{"num_hidden_layers": 8, "intermediate_size": 1344, "norm_eps": 1e-05, "decay_shape": "linear", "batch_tokens": 65536, "doc_mask": false}
MLP neurons of a small language model. Each row is named by its layer, matrix (down: output weights) and neuron, and shows model dimensions 256-383. Each number is 500 + 50 x the weight over its row's rms, rounded and kept within 0 to 999. Numbers have three digits each. A neuron's up and down rows have the sign that makes its largest values positive.
After each neuron's rows, "raises" lists the tokens whose logits its output raises most directly, leaving later layers aside.

L4.down1158:526493461526520450473443508531564526476520475431457548541448501402531434526596490587462540451557506419441403504499537491467563474487482465592445531467580464491493475561508519426552513552504466489516535508468537413495487482534633488483563548475512527433393518469553454465470415613543467499439478564506488446503495527521507530578429505543480487502476496502488491452494523523530591513444
raises: ".", ".)", ".;", ".,", " (1996)"

L4.down478:423502509506533439454534499489520532490537438505458575500608502437427548538412491505435459534482434434512432497567511489512577499464466538479457585599513489533487484491600460454529464483544549525555463408510526434577490530469438511448525484477532460522487545466501498491559467518476434537565501510498436408572529545524567524547533444520483561611502478438471543500445463463440464509466
raises: ".2)", ".3)", ".4)", ".9)", ".1)"

L4.down1104:495520438435569531450522556564523508498468460510552478439462489573460506517521447554511515508548542595472391463451499468494478407530451374571543535441411474472533509459443504592492439447497461500374488423462455483545478513467517540433565533507494471497435543462427477561539396566532504472518564464436459444452474447549486500404459528509398541498518480505551556503503434671599445532456
raises: " for", " on", " in", " during", " against"

L4.down1231:490463445522559647559519428472549506474547472545494596341499493491503511517489587490465501475446541742532556526489529389502525497536541532466510413510527398512483542578542535534397533448496419498481507485546526508494504501482410448499534491400518467546540435478429522467508467480576543496503440522506520474488467568613473440485525470507479529447520474487510563548504504533500477440454
raises: "\n", " –", " -", " ", "–"

L4.down525:527458496471437538580547557500539573571485519477415511523473463447525499562565463476550456463470574541516467457491451552441512455484452404530580480606453482510460571494530526526477449553510534477555441453525408415375564497465565564444510507420512586529532466520487474509473489425589517489525461551434453575529475605566486513433367457457540571432518535420583478527416468505448571434468
raises: ".", " and", ";", " that", ":"

L4.down190:433565513473497421483487585487493533448601538482534482607514524472508552514449531535448404541587493517461507477498498552433527567503448514477511444504470494403423484515423546483448478431438456450447519441527453478439526562552462521509433507553387545550599554452468500435597443475592463489500567541403505459417496477466574515478422528478487493479489432538508444472568464531555461461498
raises: "1:", "4:", "2:", "5:", " 196"

L4.down212:508500482439472512506503494525518488568392551442593502480445563548537471469516464459453420442469456557515561501504522524423455471503498506487555547549452444473539499539568486550537528521430503536491582475448391462464477472584497518484464495498499496409499449520492489447482592527519514483435530419389475476585485475506506363571536477491486488463562381498362484485486550423452513493471
raises: " in", " at", " for", " on", " upon"

L4.down1148:542428501483533590462526518499494627511506503497563538432471512605436481564513500513499480515394447577576453496567494525471546536501442455492495549521479528395497393509465449460482609474623517496513448547513505475474569494509464441441464538458468504541447524523494418464426405477469519504541454542485479545497440586524532448418451402481499423560398548560509480560598445452511470509522
raises: " home", " forward,", " past", " wide", " clos"

L4.down458:489500477537530435481484435536398566503544402385551562582554545387448523513542449526481570492506404410538491565510394466490494596459478525540545568551545605480543506452424472488522508421584529553394531518458527531498381485484475427515508510553582529503489501481408448547626530511479501475573522455536469421501425536504473495581435440449539435464479575517440482470494478510563499476418
raises: "s'", "s;", "s,", "s==", "s."

L4.down258:477545564434524523459514532561476450486571555499545634497573532418492388532510458478436522487533511539522535480524572452477467498536436525493537499523519553465474483444554494588506521515529428457612488566510447463543465500559408572493575533440477486503482462571444513377569518461498414510571518544535489432457499523576449526421513514471468456514562515564610471506423548384572478474480
raises: ").", "),", "):", ")", ")==="

L4.down473:462534521474526651464438474513504488501483501436496533468537566420418470514529398446486503491449546581429529409485385490449529534525568444493402586601477553514490489479415445489550424476450511469418542454489543477504439473367499540608523557534526502506545545528499493483517554530584450443484389436498516605469549479564468589356455518483567610523545553575451562492492585505450505475517
raises: " they", " there", " he", " she", " it"

L4.down185:498537329524461544529430545584523511579535543507589448359525507467471502411359467462426619543533545566527512520486502551489512483461505635522597409500597518525468608564549595459534490487460454534491517500423474452509455477566526534490508494561574434595542556554526491504470563509417536458464465508498444449612644516404465437460574588438469519504529549425505527509488508550526439447449
raises: " named", " option", " called", " included", " dem"

L4.down1164:508501470484541447388495431381511510574482529493549525445506515478459538564469508523394509497493498503461524544501486435538486471462543464468493482443557474556515443490474396413540504436582511538531566522515473498439527496484476453444468505520597482455435464588514557471501534464483502478499544478495530528468499476509503468452528528551565532495503526492491518500575439609489409533520
raises: " July", " November", " October", " February", " September"

L4.down223:511447451611486526577476569554470454539503465513475621466447498543585480470550516449369570487454490632601558484515425504460462468522496508499370482496509465487542489520467411526535515493540489428434499514469447420482490377568483424502546603512447541562611529370537568434465507592513534495455552479498504526430436504495472506533536525581440574532516384428554509529504500502428539492504
raises: "\",", ":", "',", "\"", "\")."

L4.down1280:404577497481456399490482404409543570464537553505519553659456551387478552515548473552422530590535574414546603534466451532544578532502570467514442574534506494574502489485493526453457470491475462597563488475458570495508360512463560482563467422474475437488589517518491438514450527479502478495537568502457510539442550462566507484503470486568513431539541483489560585386450506547413564473459
raises: " a", " an", " it", " another", " she"

L4.down246:460491503519452541505508481497458547414477499489454473488496481469429477338559482475593501495572582520440505470486409560470467485497512496471487504427490593525492473483465554517591422503414523540456485550496548496499491515453546523515472496584430484510455513437482507503491539523439520380490442560513499547450535487521532503455498531464542477522467455559458540435482482536489599508525
raises: " it", " they", " he", " there", " she"

L4.down1133:498543498544551532434507491492599472417515501577468501423389535483483516508567469508499508491483426583520573509509523487501533537494400522530481519488482374551523462490537476487511621487532521524659417466460468524512486504444588493491538599465431446539523527536475525460512538531477486405431487522377535480532515547534481558532510534405579527625485465513433460459553583444541539550581
raises: " behind", " home", " floor", " office", " house"

L4.down439:447524512528539625413498493491464445447504480433417545372408507511449550500473520512443440582529513638467370513481530503551495556474514510548500455454497537578548457585499502487560545471525469481569497459488428515510458560590509490478526557434578469494500497364475478470520459539479651614540504470517363448480483542641583523469493509506460543570541553430487543530586489494564532457440
raises: " spending", " eventually", " graduating", " appearing", " remaining"

L4.down801:515443471546479609555563560514463491426496472547456548417497538446450610441521545588397482485503525575513470520533475482518505504540513512469562481449496450508558519459530537476380421436467552477458520513524533523483407486541567406539547595476442540449562472405440436522529407474447509493503453515481502495443396592533483530552489509542558573588451568519446516449458518524461521402470
raises: "s.", "s'", "s,", "ship", "s;"

L4.down319:429563499526459636475530484511585544402515522497483438435499451437479402408490484469600485458500557652574472508496515605496497522480494504485527547504509553473519471504506489542599462500387492588498482472498543497491428487499536554528521478531442560443496536497530516473465582543410511525475508542484528512560543522501450472494559508453512506509479429537446531564480516480476531552599
raises: " the", " a", " an", " its", " their"

L4.down266:561513571485453587541544637519485454471546424541412509471509530531466497459547538590514483500447521532538495442535498431467502520553519464530451504428539424454609524487478529487469539586525482499467457521487468475496554448456546508551506477629518451506463462511532575496522565659467498499559472457501496550549469473481526562542531460507406427537426510484423498570448429622464618505478
raises: " I", " can", " has", " was", " have"

L4.down64:486452503473530689496503472498388529490479477526502546463514498493457497433542520499504491478537546734441540475543525490448523448538457482518436521449502484569422486518389524490487490522550468486450522503468474513528537569551501495391442459448548498474513477498584566454398565465511492413477526499530427481496443494462511484485464535468478517497391498565563474417491435539554540523495
raises: " 1969,", " 1962,", " 1971.", " 1964", " 1961,"

L4.down873:566468494469468498556477647503419469378490482573470533519438449573540558593485495547499450559475521527599436503619509435488509503463496434475542488491582549508545476568548406539505491571533479375608532565468442370506480436494567528485530527483472420460461550544523413397524552536516530505512457505459528523517427569553567566470569524584559503422579544502542504480509490510503476451495
raises: ".", " of", " from", ":", "er:"

L4.down965:467512474502496648464494478481521479495489501527558552391521447451556469513500626442480519467500446722545515480507507541506561569551515550472411527573560468505438547512531535496503556521555470507488463428484523561426539536514438454507512537545561485539520421468477483557506491471487494491505462472517514426463550524443517468473545540555455498434505474507466544449487550516498614403490
raises: "–", "-201", "-", " to", "–present"

L4.down582:482508398470466430537537547487576462520523524575524591496531423528564488558464545497548558398445496447565524567605568416476499468463472563525537505555560558495470529433533470444583554520555468460513473466514489513544495531455506534454502514472431479495559533502526520559535595454433424614494584529417463522425478545562416440605535541504513446468580516498535484484504531448530446602458
raises: "\").", ");", "\")", ").", ")"

L4.down634:537563504555524583529500555532541443489458497496515502489496471456443526547590641466467478437534603498486481459495469428550569435431549515446509449555516435525507572456567482472463557431567519497539444488458544500492591492491447477506564538520494517552515490477490539575498566479578502537486470529528582477374548490535412429474457486470563539472450440437477497487468473460493533455491
raises: " –", "–", " -", " Place", " to"

L4.down1175:439568437498508579382549515471488449458564514465475482443462503470552481470451458465570516504455505511574480494468458583478435474544440557575510487500425537508578477430531442489448505522490470492490492527416523397545470420542518577545412475523467390561498432544539504491475479529476569524497433512580387443429501505514460490493560547569483482557483541538547525538518551575575416561588
raises: " its", " a", " the", " an", " another"

L4.down745:536454539503504556474458448457510415469458517423512352398418428570539405561637446454610446524471517538415507464512493546518532481487481445499457458521523506455525473494499509546468550516417500465463471509526493491572485462496482630535524418509457576506416500512518511511505633555441496553486497492481496483432617452409548545550595479511514471546450433518443560498486554415455545509466
raises: " together", " pair", " couple", " both", " marriage"

L4.down1105:453456542491506582541514506466587490514458552475505545424532493624477504534501512446553465483513581625446513452429414514467410599496492590508475504510499533528475508474411495462424455495381383642454452462513500518542565450437472518452555569557476489536386478444456458500518575455506555501518463509529510547551464475457479553463603527468427419487480513515488551458573509501482378503651
raises: " It", " Its", " These", " They", " This"

L4.down818:493446459624492469496464584509466486496517440570476398518549496449466544572479496614512455493539510413449442392472494504442486495518471448528511475445470448492499489471374469449366540509545496429570513501493530519535463542558564423548489552552546519549470509474526422486534384500513596462550457514517460528522489595524549466505434426559529499488506530485516466501495447558537534444480
raises: " is", " was", " has", " occurred", " could"

L4.down1316:478522520479500544543419525525547467534539526561495561487441494503499542471482432579532502511496446633548483513554493586462512426464537460509507493490508444526485527466489407500585609522567498453467537556517500598466499449558495532436524496537497461508519526563462449477582377568527456474460551458552575500460550487537507557457609518579493559541581465442507493580550450531416498450552
raises: "'", "ley's", "',", "ley.", "ley,"

L4.down165:473462523475457472520531545570565499455455530450547509549559449450489544472398470547604517474525535446456543449530503610489437532547555509508473540464496543528509495545568552513661412551504533535420491517438571523453441414461541520535452532535493505409474512488518544562554540464433530497479502572433497567469509564553553502546503644412573464539450477578485481459504476527456499495422
raises: " them", " some", " there", " it", " they"

L4.down1253:571490417464515498535463533478533510460502422512481483513575500522474468545475524559447521589346439494491513500511574517520473510515481488504527540654508567401455482493484477557431572464679453465418515476528471522444562548474532504478502541385471519481583519483483517490563532557552505522444456503524496463532443529442512456497554489490447484498501509535482638561464508523493537414473
raises: " beyond", " through", " out,", " off", " on"

L4.down1229:540451463459636431488563581525536467525490439532435495610517449525540531528485484506502546464528476473497442480461421576498516466507497458562457461494416454544380418540482448492549552512518424499429545390493499482508576538539376559524455495416499518496545464484482502480500450522506475475466516427500447479551561478616477489488534444514541594495496503497475498500519517452533675489432
raises: " on", " extensively", " upon", " for", " solely"

L4.down107:513587451459410611497491489511538494564528481500469362470409493467400553489541496470473489498528487567586440517467433497547539513512423518502481494492507561539511477571569459542446542502524569513490456409462412495547481532549499486536552441552458502510519449435535438468552542477495461563470562493493600529473595479470453479512453516455445415558439409511528488468549530561468547467584
raises: " time", " time,", " time.", " times", " help"